config.toml
intermediate_size = 1536
norm_eps = 1e-06
qk_norm = false
init = "uniform"
init_std_o = 0.0349
init_std_up = 0.0349
init_std_down = 0.0
learning_rate = 0.00077
lr_mult_o = 1.56
beta1 = 0.9
lr_head = 0.0069
final_lr_fraction = 0.1
batch_tokens = 65536
doc_mask = true
max_steps = 13773
MLP neurons of a small language model. Each row is named by its layer, matrix (up: input weights) and neuron, and shows model dimensions 272-367. Each number is 128 + 24 x the weight over its row's rms, rounded and kept within 0 to 255. Numbers have three digits each.
After each neuron's rows, "fires after" lists the tokens most often just before its 100 highest values on Wikipedia text that the model never trained on.

L5.up78:103091164126134065133170101146104168135132152098158067135151141162110101073132104133143142136166073131123108101115075104126142119149097125155078142106136133138091077131150132136120126148142113114105136112122125125116120099093159105133112117133122141079137137134143132134154121157157107116
fires after: "1", "0", " |", "3", "4", "2"

L7.up493:124104114147123123097143110160146133111138160139103073149124121081117131177124118146109109072132151135131130134143155095132129131123124106159140111141127145140103169146118129123107090170154136154128131161151147120123087110093133132105097116145122105108156151130125133121142104095142137152
fires after: "\n", ")", "---|---|---|---|", " Democratic"

L6.up1401:069141113149074115139161138122131118123135172158151091092190139154175121141086113166159122083171160109112077069116143122111113150132116129120165111140138132138121126134150179167120080141143161151108110132108133157121108127144131093133115099144138128111125102087100111138117092121090157098
fires after: "0", "9", "7", "5", "8", "6"

L6.up1128:150138133150132162113104128118123156153071136107147111127119149099116115159114108112122104147165112105089134133136088150152123132148091137164142141146149120146136179106165140172096157135095075131143098129139097159092124106073150118112131103079125141188136157126122126116118128153142125162
fires after: "s", "==", "%", " species", " were", " "

L5.up124:121135151138117131140115132120131146119111119119130139123132103166131133085131116106147150142124078132080120086125122112167136136119139119173098104146120142134121141120054110071133117182119148124139115156079107146117134142133123066121138125165105124137161164121165060150141123146102153105
fires after: " ", "2"

L5.up813:095185083122173116153131152106141144128133113099111125135113130144170086157122098123104120117112096129110159111102146108145177160063128097096154120093125116121110104137137139151119099116122107126137172134098152140135101136103152113135089115125122068091139131158111096137111142109120110096
fires after: "0", " —", " US", " |"

L6.up178:122115139155138148133130102126140113146122144119090134159147133192130148125135125093144123112134121134081084126133148134130111160115111112157132145186125158141097140148092126163112085145116111098138132136105145145138096121116123114109095139167129132138126135104154151124140085157152109103
fires after: " Al", " ", " an", "al", "In", " In"

L5.up147:132133176166090110142159130120121140119106121158141162129118107145129117033140098094149107117146146126100130128105098112085130153154150120138123117150082153140110120089106106105132127143089122129158168118122092127093183118128117127115120108076115127141108124131146139112140142095103104169
fires after: " ", " the", " \"", ",", " and", " ("

L6.up1044:112156196107122158140120138146158117184127163146075111134131107127124151148068109123161149138110102114147096144113107130082127118110095109135137141141131155142120159111129132059148122148135139111134194168148139135124146121155122108130106128115098090100163129119144117147128132146127127150
fires after: "2", " co", " he", " He", " Di", "we"

L5.up1319:170166149116138097115129140109141133149084142139076142120136128137112121073141124122124134115135057111176118137163141108166128159107127095160114125172145123097116125129136114128103034130166084149130144146178144107130144104165108123108139120128145147087137082129119087143099130132147186143
fires after: "0", "1", "9", "6", "4", "7"

L5.up42:080138133084094129129105121141121128121129074160130110127093160114124124083104114127100149133110134118068077125145122083121119141164084117146118166141096157138119149065102107119095136134098165160127102113111116099143116165110115146094136114121100128151138101124139150154137134115114131122
fires after: "\n", " (", "/", "===", "-"

L5.up1333:113129147157120117118100129122148128133151157135133102117091148128132133150126104146122099107113105147110157115139166093101130074126171111163164088121124177124121123141095142106110073147156107107134124104085130127162113160122118154080143113085130135139129150125133094183166144141123100146
fires after: "-", "1", " ", ","

L5.up281:115116177118135149134130119119081129107130107115097138121137082124147116132121145102147144102122147069119101125119134130131169094120130119176089099184111117155135105143126146119150107181117113164111123141116105157094108120113124094140132142158115124135121181133132139127098105166121127151
fires after: " ", " ex", "s"

L6.up84:115114114151062157108082114159148120145113143115083157108089126141128142111104105126129136142094138121138090107150150111167150121116126110112160077116106164144127092150147118075172146169114179127134149161123106121152143091141126133133115140128137204110151149119139140110076130132088095112
fires after: "2", " G", " ", " re"

L5.up965:154126136161153116164091097150111146119104122105124157126125056144138144071142139108170130099127118102119110053100130120100162091120154125148146074101124148120126107137115072075122134118115144146118143161090130124134098125148134134116141116090140102141147132101129107154144133147128173161
fires after: " ", "-", " −", " ("

L5.up211:134119143128089110112121120136122160222109115159103136126107168099120131149103126122133114133104151128167146129125138134112101128124133092147154119129119142117133129157121108101135109120098117130138102156116138135133107097105135088097133152119099082134116158191160145118172083109083138164
fires after: "\n", " was", " is", " a"

L6.up912:112101139097110118121146171138145108132139113199083143159160180161180109096092131110139136125132172097141163140118131146105139154112162112079101133149112120139103129136096143149131112107125172167214126087098082115145151151158105120140090129104126145155142144170121099099159125128114093139
fires after: " the", " The", "gon", " United", "s", " f"

L5.up559:145134095140167099133163136124123128125167137101153108190164112144085143164094143120156141069096114121146114091094125137143130128109140115142116118164149155115089101128117100135133104122111169110109128146125102154157148125111115102135102103182128100123138091163130122099108110105118136107
fires after: "1", "0", "5", "9", " ", "6"

L6.up1493:121129123152127181107200140154135133152105118128134145151122139129140071121117127102155145130106112147097140112143108146056134099148155139126124167128083126162125123109106166060097137151117128115131113127148087094100135099100124132150115130060118139151136121102135128143099135132130159144
fires after: ",", " "

L5.up282:092123143161144095127078128164120124143119120137178172131147114139138120157090105084121147109153124124075077136106094105117119106108160099136080103173122139127125140118146151109119094113146126101141142125142117140120129127115085123123140095127136129095155159142214144123110118156146087104
fires after: "\n", "==", ".", "===", " ==", " ==="

L2.up1224:112151159115133141101114151109155120130136150120127141130130146153128159110117120138132093129144127148128097167163094089161073148119108107136120126084101203143073156123146141128074137075133156167133102147150136102125150114131157179104103129115102134123127103125134111099108128137112083126
fires after: "\n", "==", " ", " \""

L5.up922:098124136126136091167104122117126132096132117129142148128142124169147131074120105076123138142137123149100083119139101123095150119113096107159099090161118154115110137117128125151082081156142111162128147142159121117122158149099141133103111132153132134137136111177159136135121130166111091145
fires after: "\n", "."

L7.up568:083092103129138112123082150080141148106166140120090165127106106142169092144145151125140125100141124125137178115144116135079124102120129116162145102100090154103126163110112182099097120105125111138137092155118159139147114124135098098124108109143087101100104136099111110124117109133136130094
fires after: " of", " February", " Mar", " La", " April", " March"

L5.up202:103132137143081114138142129150144130156112146153094102143155152066135123118118134147128125108120117111120145113128133120127093137111120119115120148088140121109111140151143138131121138175097131130144116141142127160105140158092160154111147120090152153142137109124119053119153130094076156111
fires after: ")", " is", " was", "\n", " an", " a"

L5.up332:167130119147110112121168106140086143125130148156112071154149133126093140126136096158133112106116080172181124102110119110148148139109110111158099116078136124119127130169105104141091086179122115162131129142128174139110135104162159112094150134136108121080131119132128136107119117144149150146
fires after: "2", "4", "7", "1", "5"

L2.up1325:115144150112146108145113115118159126155108117104131115149121122114115118130163135109102148115141194138129124112141115113164122121072139137158141130149133116136140142155098062123149106119121156138139160143124112129099125117109101124122114106144110099079181083123141123118083089161125137139
fires after: " of", ",", " by", " to", " at", " in"

L5.up1331:091142149097097154129164161119138143165138133127128127143137151137128128137103131100150129131135099130083101145154134136130084152146104093101091165114143152154122153130084092154105135155107125126134123119111138140099124110097143111119099133155120082124131122100107133149086126160069094092
fires after: "1", "0", "2", "3", "9", "8"

L7.up689:167127097151138150129157122118065128147143113109139127109129115140149091102110120133160118142126130118148136119143139114131099127064138107098073121118112113147137132149095121140091152136116114104175130146131132153147134131107151109083094128104119129140102147100120164139126144106125139093
fires after: " ", "-", " C", " an"

L7.up476:082145109175104160130105144132158139115133120100181105096122146159126089122106152163119128135137133127095111175129137114161097067134095125160081109120168157100121166111143141149081109121122086138198119101161110138126117144162107122111099121144124115180175162134107153091157100133134124118
fires after: ".", "==", ").", " "

L5.up75:119122105158165157122117140121131135111154093087071168133132113170122095084124120095110137110111089114099088123139121110068161116141098118239126097100103138142145138104147139106091144187131124155118109122131126105098124137152122108103150140174133160131132125110143100126138123153147123133
fires after: " ", " (", "1"

L5.up799:138108146177098114114146108137131122130146134139092094139135141102127119132072128115122139121102160114110129125150163123097109133131133114116123120140155152147117132131164166090131115203071124105138127125121162135116123100103144135119152108117133095160134145146149085146174140096117121158
fires after: ")", "\n", " is", " was"

L7.up52:136132116172150104114121161107108176126109102122160092114181150156123116138121138086124140113127107146163142118152113088118145154102151097156123137157157204091113106169124087121136107131138117119099121117085117127161133138075116076110122139153138170119112115143101151113140100147118102130
fires after: "9", "1", "ju"

L5.up1447:129137180125137144125115111147111143128139145148123173148128150117149115116102137109127125163118125153120112132122100134113074158080115133121094166138100117104124116150132122085115111160145107094123107131156176112115151102103106111135096100130118145127192127121143153159111109145115143163
fires after: ".", " (", "La", " Li"

L6.up1019:081170108147100128116163128130136130130146191172128111118207106124141127107091127130145112112143122120103079135131134107070109133112113102180118085129125151095122128142130137152083119175114144079121108110101125127124132159113128041133123121146124164145136064110131125160113125158159176114
fires after: "0", "9", "7", "6", "8", "1"

L5.up700:145134154140130071156137150105101130110112145105160153137137081161114108105144141093197121123135131096132118113146114112092140117094151128149108115141085133156119108138107140090114107159119151132157149127095086117125135088184101101130091107125157147134113160113173133127139114140136175113
fires after: " ", " co", "-", " de"

L2.up1239:121116112133140153131121176124100127116130120098129195140126126091138117136127117129143138045126079118149066139148140159146080117159128107142136118118105145168149116132026137070146157140119149104132146118120147129126110095121107138086093124146117130135145156104127170163122143143134178108
fires after: " ", "0"

L7.up765:115118187155096144129114104127116145124139107107143143154130125164119113106122136145154118114135135158076116160135117142083127079138095106152095142158125125140123155165108127091140129165111108147182089111114109140101126069159139132124143130098119115121158109095157139110106145151145104114
fires after: " ", "\n"

L5.up505:094147166139138140147113193170119127105149111117131198139102106126148114099124097102090091109128123135081144106121151126119120100145101130152079145099108127138145155092016105074129144134105166119142102139104126139093117111128117157110122109107120174128138137127171111107170092134147138096
fires after: "1", "2", " "

L2.up8:118170145113094155111094199140121106134146120158129144130115144158127123088085157115124114128116118137099144136151132142122130120123128109112133101135092176134138123139116095088155126144108190094125145111128139124111129121166140172131132120117105175148186128116134134176154107134099147131
fires after: "2", " "

L7.up1006:074086141080098193126088167117120109113138192101103119150141149136144122145132064101108128147116133130140141144177127104120088152132128110121100137102126114118061118114110091127124167135121130126125148125126124095115122183136137145127092135149135130118133090149120126127106135131129119132
fires after: "3", "4", "8", "1", "2", "7"

L5.up1012:136121130156157099133111124129118122139104122132176148114164141169122114071166109085172144138094150162120089131115137118121091136136100117146069110140144122147136100135089150116160140164147126133127140131077165143101128126102111111089096118156111094168142101117102196123112164114146134170
fires after: " (", " ", " \""

L7.up354:078142140152152138137146181168133114121168116098104152132118108160121088099146140132113093115131087114103086071140119127090113135152157101167112161108083137091108174124067113055121099141073152118153182094102146149117119104118140112120148120146116118129176125104122097131146161119104141120
fires after: "1", "2"

L5.up932:118120146105142109106174157142146118080117080125115154115118091151124098099126140088131138124105097121141085054100101119083138114103104101155098127136060129158136125136107135098114139148090171179129107143102134099135126093139089107146152139147138175127140164108108103143138165149124170144
fires after: " ", "-", "–", "1"

L6.up31:065153188127112145122190156150105147153109130132115124096113143135152125141146139165119107133088071141086119063131144141083133121147151128119124157134118112109133125132136157077130100115091123137093147114105139091137150134098134123071160126050158146102137114124119120151115120160165141156
fires after: ","

L6.up254:102120130129135145142099089134128102137125123115138124138121116144148146142123082098186152141143159118136075121130121150121115133130143116104070094143089103165112130096080125148104120154119118116161094148136136142125113125089118154137090123131121107127132133136137132149116130126162131096
fires after: " a", " A", " an", " one", " ", "3"

L5.up3:129114161143108134139104102097101131086143113121108132133100131131135115124151111104095143128125168116080134146130156106151153146157118113161127143151115105137104154135099120084117157147140089179131112124073155119069115115113136139075128125128096125164157100107118119119133129081131148124
fires after: " ", "\n", " (", " \""

L6.up1279:114114171112120171138129121156126135125148188166074144100119138129157163129122132133123117155118091154107155128154124120134143144116147094116149144095109141099125126131127099103135138162099137156119169155118152117111117116111129155140083120128137146123171145114140116146095145160113141131
fires after: "2"

L7.up795:119119139132118128122133092102125120190149144111155079134154151115146085132144118128155140081093128129092098119158137112086102119144128123116140158112109144084127155139126136157106085125133123131106114105111070114130117130158103097104106144154087147075122076123138111127139092151126135118
fires after: " August", " January", " February", " early"

L6.up149:131117140121167134116114145162134122113136107120105146191151123145168130153153098126139112128167097075105151110123148147139145150119134133118132115165152138157118130128121128143154108117087153155161133128108116145103101150172043145123141130087115115144119146150162095120109139136073113134
fires after: " the", " The", "The", "'"

L2.up662:107175142120115160128131140158120164152114145070152168132161121156118146114138113129166135147115056145103088096117090147107121113099110117155096121112107128097134083132137123106122105173151133131151147089114117141099134051125158101121136132098161110107125133128163090120131133158106133148
fires after: " |", " ", ";"

L2.up960:122139153135140123112080129118127142113144103144135145122153153177137080081161148104127139126151129149127161166154103133128102137148104118134131105163126113154117125161053127082131124131077131147126134144133108155121136150124123137092122114148119093120109153126141184108142147113103139164
fires after: " ", " (", "wi", " S", " G"

L7.up505:109141135132181133122118116151127122124095130175135188180120136104106116122090124114120125132103130049111162131135108109134094120137125112131104125137143174128109150134108125080123108157132199181116137106132107131105166090125087095118097120104110135133152099138150108106078154130116130068
fires after: ".", " where", ",", ")."

L5.up1163:095130172155102146138109134148097142154140114143128157132120095146146151098135129142170139117160080121128117102102119138134139075150094102131104087129088122133130138111123145104108147106068134115141130120079092137086115080133142072110136136148153118131140135106139115109134125137138143131
fires after: " ", " |", " (", "."

L5.up81:143128111143149107152149143138119135091130124105154161126110091139148103128158122142147150101137106158134125124090123134119114156140106128163116095104122138162135137098096095097130146123114065082124126065086131134132129138102124112113105129150119135106092173119141131133111144152151165140
fires after: " ", " ("

L5.up1357:133154161127105097098148132125135128169104159135107098162149164152137129116096090126163113112123132129140138159102127131157106167142087134145144114110137219120082151136111134142061124132049113111148100115129114117123111133120147110131118133119132117099130151126102097137139104133112150073
fires after: "|", "\n", " ", "5", "0"

L5.up1262:109156113128153146131173205118108156120152189132116109121139141110150101167116118091101141121114102146128104129173136136147105145084112098100102164129134121116112143119125151172085105150136103146117127111178157114150117165118130098156097107155083116102147158142150157125146082120133081057
fires after: "9", "1", "8", "6", "3", "2"

L6.up28:190084095108122133149086148118144145158141105103126115150124133174142077122135131156215145080087124116143144114114098120127134163133109106127149105138101116125126126109076139132113152119149085125147107126109113123140148098104123068086085126134077126105098099110097127112157122178116172167
fires after: " February", " St", " January", " April", " March", " "

L2.up92:125133112117114103151114144120133116189129150157131115165129115115115105140165144174120163102133138139091163135153107132137113090097149118103145128111153120154140108189138091125169105149147111126133130134101117139114150129127125142105105097131126109112154109150119125141130131143108095141
fires after: " of", " in", ",", " by", " and", " to"

L5.up450:137181134133131115110117131134090127110114125145145110098120131136122119144169128161123147097102139109129151061148118140111117145121171138127134140169092145123137135103140136098137111124139175132138155137083165119087178095117120130108074084113114153112179128147143153144115164122119120139
fires after: ","

L2.up1349:103155131088130119098109143116122133119134116125098103154117136133140176146082101160114099105129110137117122150135087142122095118139128124118154108148138200131094168123113128142081110115129174133136112139147128105108126129130057145181087133141122118102120138128126138085129134130089125090
fires after: "\n", ".", "=="

L5.up35:146128100087118123136125128129077130119104156144181095123138123122158096148145120189133131155154123076139092142146120137111138121131155140091144153132083108121134148128152166166117138161145127111121146141118145093094126164103149134145130107151103159106123113152092128140112123142110110122
fires after: "0", "3", "8", "5", "7"

L2.up91:135127130144106120150140139128136187149106133102153126115184085156117115101103128166193157112122091113134086089129119163116096145120139111165153122087085161114112150117113156132121125115175137145110145113131162126121169078146132137133118147119136114147095120122155105150085147156087160158
fires after: " |", ":", ";", " –", ").", ","

L5.up964:116135138141158142126200137139072169151083181142143092135119084147156109092142064123174129146160095122126117145121128119118144091094155095112093161134133121105118143156152162134082129142110105166151129106129130113137135166136137171187104122140125140108116079111111148150141115118148136156
fires after: "2", ".", "5", "1", "7", "3"

L6.up1205:158139093094123174114156180111133166146165117122104127137124101160111111115164081133177178129111114082061117079144093150109139120155090102164121140110104105112141160084088139100094105139128089132099082116133105126125130136130142098133189147113128108107151112129129140126109127140110151159
fires after: "s", " his", " the", " ", " St", " her"

L6.up1092:113170182151075095119148166148128127154138124115124074115164156132119118143100122118166128118075108135100139124143133119090092149132154111118121124125150129130140152139139196089139113162098152115116117125149112146113167139126126129142155101111146160126125174141162119116147127141094094073
fires after: " is", ")", " an", " =", " was", "\n"

L6.up1086:111135098145112157110119125106124129142121162157105152156148116116134158076082129124113106088126152141080098147182085115103134092118165136096143085115146190115113165141092131124109152125160161184144103089106139137108106108100070105111107082102117167149126088144144144165126128110074134126
fires after: " that", ",", " where", " when", " and", " as"

L5.up770:136106125111083127149144137144125124096116107112153160160136092125151129122133105111141134060170152100119096114111142090119161118092135119158117136139114090129114114102144157138150142183119130119138133127109070166089148149113139115113105157150113130163121129130099123110097107110109118095
fires after: " "

L2.up411:104141164113109120121082124132108112130119156129148125112162129145112152123079096100101140120129147104116123168142103097161125093154107129114117135167132173147116134086061112086110108116121167146141106127124133124099142149131086125100126101107111106137137107143134131135090122109145127114
fires after: "\n", "==", "==="

L7.up348:132127165149165132095146139129114124135162102111130135166105156117157089096129110145174143098146125091136120100148127127175093133083167113135116167137149116108103110083106151095133175119109135134119127120194133144132136160069154135136121138103119148122140095129191160128129114155094127054
fires after: " the", " W", " F", " a", " B"

L5.up1073:135144161156108078131137104104144144088131135123109096180098149155124150121070169121125130095086136117109133118138153092108122135110096107130157146121144147152108117104149129130107097172134153118144138129128139120135104136102132123121132109147123106155104100103174101141137165119138098163
fires after: " =", "\n", " was"

L5.up901:140138130143156139139129137136129106125164116138159120143120121125141119124106105125131142124146115116105116098131142136099123114108151112146107181068147121134127094105109158117123113167157101141130142125129144165177155170095131114163147106143122147123110141124147120115117108181104112113
fires after: " the", " an", " a"

L6.up643:118110174124097101133136097142091122115151085142071138185204119127137120141114125115109114149173148115158159113125138146146123142113161099141136102165147112168133132128087120101133130138111104138157144128097088128088148116162115105094129131103078141145147118158119114122119164153092094139
fires after: " the", " ", "The"

L5.up558:137145129110145129134198169134158123119089182141107086123112137145143112097111101171186129163135083153175128134118145103170141161132134081151134099064142105097125082165153144155079088153129101175123157117122178119158125134168141090128118125139148167073137136131098102155153118121127177172
fires after: " |", " —", "2", "3", "7"

L7.up1266:122164167092144134153088108137136132117084121101144118140091085148134106119099063149093113122152090126105129131126138090149122130113149099158116129116073133106131164119104162108120131149108132125090092133064144179125122134165109127162123128174111144117121116137126097098125164154118159152
fires after: "1", " ", " |", "2"

L6.up126:127168120081095127138110108159141165175164115116093155120136119133164115135172146122146131117145125136104126090133127136128099136113096132133105111178150130135141113106121121128150159156128148086148124118192104153067147086146123114059117133126101160137100186149117117135070135143110122097
fires after: " ", " All", " non"

L7.up1185:108110144147126169133136136122127126123127196159114123146133156162103097175132118166144100146107095163101128121139135140053137175114129104137111123095087115108136128101144129071122110121094118146089103119094134092119136111134137090140109098108086130122163141103114114148122154179127142159
fires after: ",", ".", ":", " De"

L6.up10:161148157090044134114093092153100130122110119141115103111112109121120120105130116161159108133150114137122163158135121136121129113105127113136120126141126131138147140124123164123145128126078086095107102133172137141177148137117103154094135113135119153148118135119120090112118135126116147165
fires after: " ", "==", " ("

L5.up1508:077146115077133140123156114143092144176159135117146073127182086131113128125158109148158155121140157102091102113105092132073123125125122116114115133148105127117143171160133118146142148155139140146116114129136097123113107128113151149180153112156103093106109091125141086135114108155112119089
fires after: "0", "8", "6", "5", "4", "3"

L6.up670:112104146149118160142110111128128118108138143143096156139117144164154135121109120140115164111087091124123166106127154143106113130127103113098090147145129142134098130126143146133135121156099161137126149144075138130134153123085082137136105126159120125134146115138174121093107157124135148092
fires after: " Re", "1", " E", "2", " re", "e"

L5.up1205:117121131130107135108141120134125152097151106121148163140133091158123119069118148143159105057142111120152111101109143141101148118153131108170123077097075125109129127139128134110146142192145119156123122148092145154094129099142161089113159131173155160101138117134124088121114111156152155106
fires after: " |", "1", "2", " ", "0", "6"

L7.up175:120111134149140122133117134142092114183086130139124139126118123112140136142113118117141093155125125123131179129164088096071078130107164136093145144126094149136125112187124092083135112171141210138133176145144136132124149090125098102101086120117117127104152086179118138146064128100133174141
fires after: ".", " which", ",", " that", " what"

L5.up669:109149104119159120108121178124114141127128170183152079135118120101166106155122090155129123138126086112127130134180126111143122165130133115102101141146124143144105135112153169141116078139105106114146090124147126118164116154083145073151071117119131090104122107141123159125153061102089090060
fires after: "9", "0", "8", "6"

L6.up96:144150110118156140114093130156141135128165121163131091167112089144146149136129082100142126146174105066129123104151125134126130132102107111175171102111161111132131122121116145131114144166164115155117115134094155191166105148129064067094156095116070123115133150122143132131137125169087070151
fires after: " the", "s", " his", " His", "'", " The"

L7.up615:119104106176118178124126151111107142106139181137121103112140118147113097138123129123142163125150127106101135115122115110123115124139127110155143131125130163111102119107169072065091177163142142159135087130104143110113163123137104128114156113106125118177152091125110169151155093099114184102
fires after: "D", "S", "\n", "G", " \""

L7.up626:150131126139176140160112133137112176116139151117112128182117141161124128125121084105131176138136154105140086137149109124082090149141136113134134114139144149111127127128119127167114098174138111176139098133150104099092120139116122115089134130176171122132151160110144128126118084177120136104
fires after: "\n", " ", ".", "==", "|", " |"

L5.up588:153167116123106086126181139126121157120090171160110086122122128115092122099150097142140127141142076057175164138122122085152168132099129083136103100122120101079141116186144134129124079137144153174124147136154140109116167133147146120124126114150142168101135083155133102118122112130151166152
fires after: "0", "1", " |", "2", "3", "4"

L5.up464:133153073152109104110098119114124126083127128126138151121145125165134110097113123120125148115112167130094091129100087094092121118098119130150162068180109155154121116124130162108144123147151148119161171131136158117114137085125153106106104120144148158166109122119164131106131139164136139144
fires after: " ", "-", " (", " to", " and", "\n"

L5.up1123:148152151115140143136066165138120140130136074120134131125136102092110116096132091142114131125161144119127159095149115110168112131092169127121101151161136142117123113127096130111138141139089137158160118145132146138073162120141125160103143123115132136098119128137189109134104148142109137112
fires after: " ", " the", " a"

L7.up315:142110147136064122163130126134112168130150118165108139113141144105134111116138099130144140141101164126156112138116095136126081073120125110112114129163150127095150146084085143103169123129139109110135158121165141154100139098082129088122150138149128167128091143165149155124120082131110111107
fires after: "\n", " ", " \""

L7.up740:101119139125149165120111134123094142151107138162103142155124152118125133143079139100157119153095156096094133146145116147134092114169106110118122083116135199114126150122130133095118130141118163155119137100118121146139095086140120113118142121116106127132175096125118115170115125122090154085
fires after: ".", " where", "\n", ",", " which"

L5.up956:157141187117123106112140100143074147123085140158159147132124126107120107142154137138135134117116131090112080086146084116148102149140131134098108137132093140109119174113132125134136150137154117132122095103081188124098138089135098091118176118102112152092151101125148176139102103112141113129
fires after: ",", " where", " in", " which"

L2.up1486:130147122129133110159129113135129148128117143126140115156124086134126121092131132124133132118121059102136129099143145118123150121102159097182134108125154100110141077101157120123164074124174132151113137093089151148149172168167142114114150070114165183101131084144158094153130137144144135170
fires after: " |", ".", "0", "4", "3"

L5.up1082:097154138087144114121165135141098127138107150155146078117136154080141119147128132152109134132111027089181106087217106106109125124091198112112136153153121117117128127136153103153083114155108142161132140124131111107131141114109107131174128117146138160091179129108118115139123115134105114174
fires after: "3", "8", "1", "0", "5", "2"

L7.up114:109107145112119109142109111128116122105152138156090149144102093155163155156106097140133094144159090069118134124111128083118124051130140109132154118113088132113161106129128132130129114125117128153151116140100132139148159153148108142121143081125121161109142112157123116132137139115137134148
fires after: " ", "1", "4", "2", "3"

L5.up866:106144159167116126137116107121120134121133141141114150125151136163144122108130100077141159114150086125107084097151075125112118100169136116147125116110108145131129105120099117119094095126141094117141162097086129129063140087102137090113121137110117129119117119119133110161133116146105163137
fires after: "\n", ".", " ", " (", ","

L5.up594:074171169107123128128130179121139152156150116124103155106127083145133122082069125100149114075105118132088128139095118127132172146125115117088110141142111144136133146152069159107124139144058162101156171131086101168152120107133134120138101117140134123116154128114125121123117133136122138099
fires after: " ", "al", "1", "2"

L7.up903:156121161143080159140091128155128181167116122156121154143110129111112167135142141124112131129122127121102153130120110144070117117109139095157080098134117139117103171122094094176110133120122097100133135090111084156135133116141097127101146148131145113143132123085137106149117162134092115150
fires after: " ", " (", " Format", " Vi", " Co"